Weights of a small transformer language model: normalized queries and keys.
MLP neurons of a small language model. Each row is named by its layer, matrix (up: input weights) and neuron, and shows model dimensions 304-399. Each number is 50 + 12 x the weight over its row's rms, rounded and kept within 0 to 99.
After each neuron's rows, "fires on" lists the tokens most often at its 100 highest values on Wikipedia text that the model never trained on. A number after a token or word is its count.

L12.up2398:46 39 51 59 49 43 47 52 68 46 34 44 48 40 33 55 58 45 35 68 45 49 38 69 54 34 33 39 35 70 50 60 47 52 29 53 73 30 64 38 51 41 50 42 50 50 51 46 52 58 60 34 34 47 60 50 56 48 61 49 55 41 62 32 51 26 38 36 57 38 49 70 52 44 65 33 53 71 78 23 31 36 30 25 51 68 36 61 58 37 46 55 80 57 57 45
fires on: "-" 36, " for" 27, "'s" 15, " st" 8, " in" 5

L12.up683:45 49 43 60 36 43 43 49 48 62 53 38 45 41 58 66 46 44 38 27 65 53 58 55 48 68 74 43 50 50 25 41 63 47 43 56 59 56 59 70 45 44 43 49 50 39 43 49 47 57 72 63 66 37 55 45 48 49 55 62 54 57 57 30 58 25 54 68 48 68 54 53 54 30 48 56 76 36 66 49 47 40 45 35 66 35 28 45 59 51 50 32 51 55 37 43
fires on: " | " 18, "| " 12, " more" 8, " Un" 5, "Un" 5, " direct" 4

L12.up851:53 38 62 46 63 57 47 56 61 22 41 53 55 54 75 42 61 38 57 40 58 35 41 38 41 47 50 40 76 63 70 58 44 74 35 26 73 56 36 58 25 68 76 68 61 22 59 54 52 56 54 59 36 62 48 39 46 60 67 50 50 59 79 59 61 57 53 53 54 32 77 60 39 51 25 49 51 49 63 33 42 47 58 30 72 59 46 52 52 47 54 50 57 61 40 23
fires on: "\n" 20, " al" 13, " K" 11, " P" 7

L12.up3203:41 28 55 37 58 45 55 58 80 61 48 53 54 69 47 60 46 42 61 33 30 36 45 51 49 55 47 40 47 48 34 25 46 57 43 34 45 64 27 72 45 68 64 67 42 53 49 50 29 29 49 61 61 38 27 49 36 30 43 41 50 61 67 43 60 47 48 32 22 51 53 33 28 56 49 42 41 50 69 36 42 60 73 46 30 53 47 45 57 64 27 35 47 51 48 57
fires on: " |" 59, " |  |" 7, " He" 6, " was" 4

L12.up3050:40 54 54 41 46 47 48 57 37 55 45 54 63 56 43 56 42 46 48 65 46 59 54 29 62 46 57 54 58 48 52 39 67 42 28 43 65 50 40 57 56 65 44 59 60 47 28 58 39 37 59 52 43 63 57 45 60 49 50 63 40 72 42 39 64 56 45 66 42 41 50 53 37 54 73 61 50 64 72 55 78 58 55 49 46 27 39 58 49 46 45 36 47 39 29 48
fires on: " g" 16, "–" 13, " | " 11, " o" 10, "ir" 5, " s" 4

L12.up1020:54 55 30 59 36 37 52 53 51 62 62 53 56 45 54 48 51 36 78 32 53 53 60 40 52 43 61 40 58 67 43 59 49 46 56 36 45 76 36 38 46 32 51 56 41 50 57 42 23 64 41 55 36 62 37 69 32 49 70 36 47 66 73 58 61 22 43 49 55 44 43 43 60 52 64 52 66 50 54 19 29 56 39 37 51 64 45 21 44 51 57 36 31 59 47 37
fires on: " I" 33, " O" 11, " E" 10, " \"" 6

L12.up144:04 46 43 29 52 32 60 75 57 59 37 64 52 56 57 58 55 40 47 52 48 33 51 37 40 37 40 58 37 63 60 64 68 63 35 51 52 42 46 39 39 53 62 35 74 74 53 61 39 38 63 44 33 73 59 62 55 32 61 67 52 51 46 27 58 48 23 46 37 41 42 44 48 42 32 61 45 50 55 39 45 55 51 37 38 41 55 56 44 45 56 62 43 39 53 45
fires on: " d" 21, ", so" 10, " U." 7, " So" 6, "d" 6, " D" 6

L12.up2223:23 54 32 52 47 45 57 50 50 36 49 78 51 40 55 51 32 52 48 42 35 52 84 60 54 43 40 72 36 57 37 55 57 60 56 84 30 54 60 56 57 69 52 40 58 57 43 50 39 42 49 57 46 40 51 47 66 29 49 66 53 30 59 46 59 57 43 54 34 68 32 49 68 55 63 43 66 72 39 47 53 38 58 42 23 30 64 65 57 42 48 34 62 36 31 49
fires on: "." 18, "id" 10, " | ." 9, " off" 9, ", st" 7

L12.up3025:44 49 40 50 30 70 34 89 56 39 55 58 46 54 58 46 36 58 43 48 33 48 47 56 60 44 41 47 54 55 45 68 56 54 08 67 46 57 33 39 56 50 39 56 48 58 47 51 56 54 57 60 55 39 53 65 57 29 65 34 35 47 43 59 48 41 45 57 68 33 69 38 44 34 53 50 52 74 47 65 60 59 60 32 30 30 45 60 62 73 53 48 58 55 48 48
fires on: "R" 20, " of R" 13, ", R" 9, " (R" 7, ": R" 5, "-R" 4

L12.up2390:51 47 58 61 37 28 44 62 47 55 36 45 45 52 63 39 37 33 49 48 54 32 64 59 47 51 38 45 29 63 55 17 51 67 49 40 58 65 39 67 46 67 56 40 47 38 31 74 54 50 79 61 51 44 44 55 50 55 24 65 50 53 55 39 49 67 40 29 51 42 51 57 40 58 43 52 54 60 30 45 40 47 68 61 58 56 48 54 37 53 39 57 51 69 71 57
fires on: "0" 16, " | " 14, "; " 11, "1" 10, "| " 5

L12.up298:37 39 35 25 50 56 47 49 68 59 46 62 52 56 70 39 53 57 45 41 54 53 27 29 42 38 49 45 58 60 48 42 51 55 47 42 41 36 52 38 42 55 62 60 41 37 45 46 66 33 40 40 72 51 41 46 42 53 61 60 57 30 77 25 52 35 51 65 56 37 66 58 53 45 43 55 31 39 61 56 64 42 52 42 39 51 49 70 38 28 49 73 52 66 54 62
fires on: "ell" 33, " L" 14, " B" 7, "ann" 5, "c" 5

L12.up3192:51 48 63 52 48 59 58 46 46 38 45 63 47 46 53 54 69 52 55 57 61 26 61 35 54 38 54 40 61 56 44 70 74 47 40 68 50 50 52 42 64 41 49 66 33 59 47 72 54 49 65 37 60 47 37 59 58 63 49 57 38 59 66 38 42 42 45 47 56 47 52 61 58 58 44 45 59 28 61 36 37 65 55 47 39 59 25 36 56 48 33 61 71 64 50 67
fires on: " K" 46, " F" 22, " T" 17

L12.up2840:60 43 40 39 62 59 27 52 43 39 36 62 63 35 73 53 48 51 71 61 65 69 58 65 54 47 68 53 33 28 53 43 46 48 58 51 59 59 28 71 45 45 55 51 48 45 37 69 34 34 31 28 52 41 28 49 68 52 49 39 55 49 45 62 40 47 29 51 59 19 36 66 70 45 47 56 50 50 56 64 46 46 37 46 63 65 44 51 54 76 55 41 59 61 43 45
fires on: " | " 19, " |  | " 10, "%" 10, " lost" 7, " over" 7

L12.up1865:50 60 47 49 23 74 50 89 53 63 43 56 50 51 46 57 45 41 65 49 50 69 55 33 51 36 61 31 62 47 46 60 39 56 34 32 58 19 67 49 26 67 46 45 43 70 56 57 65 39 54 24 45 71 41 37 44 61 54 43 58 56 68 55 53 45 47 48 37 43 75 50 62 54 52 64 48 57 59 34 36 49 55 48 60 56 41 75 62 44 49 36 55 53 50 62
fires on: " B" 54, " and" 8, ", B" 6, "| B" 5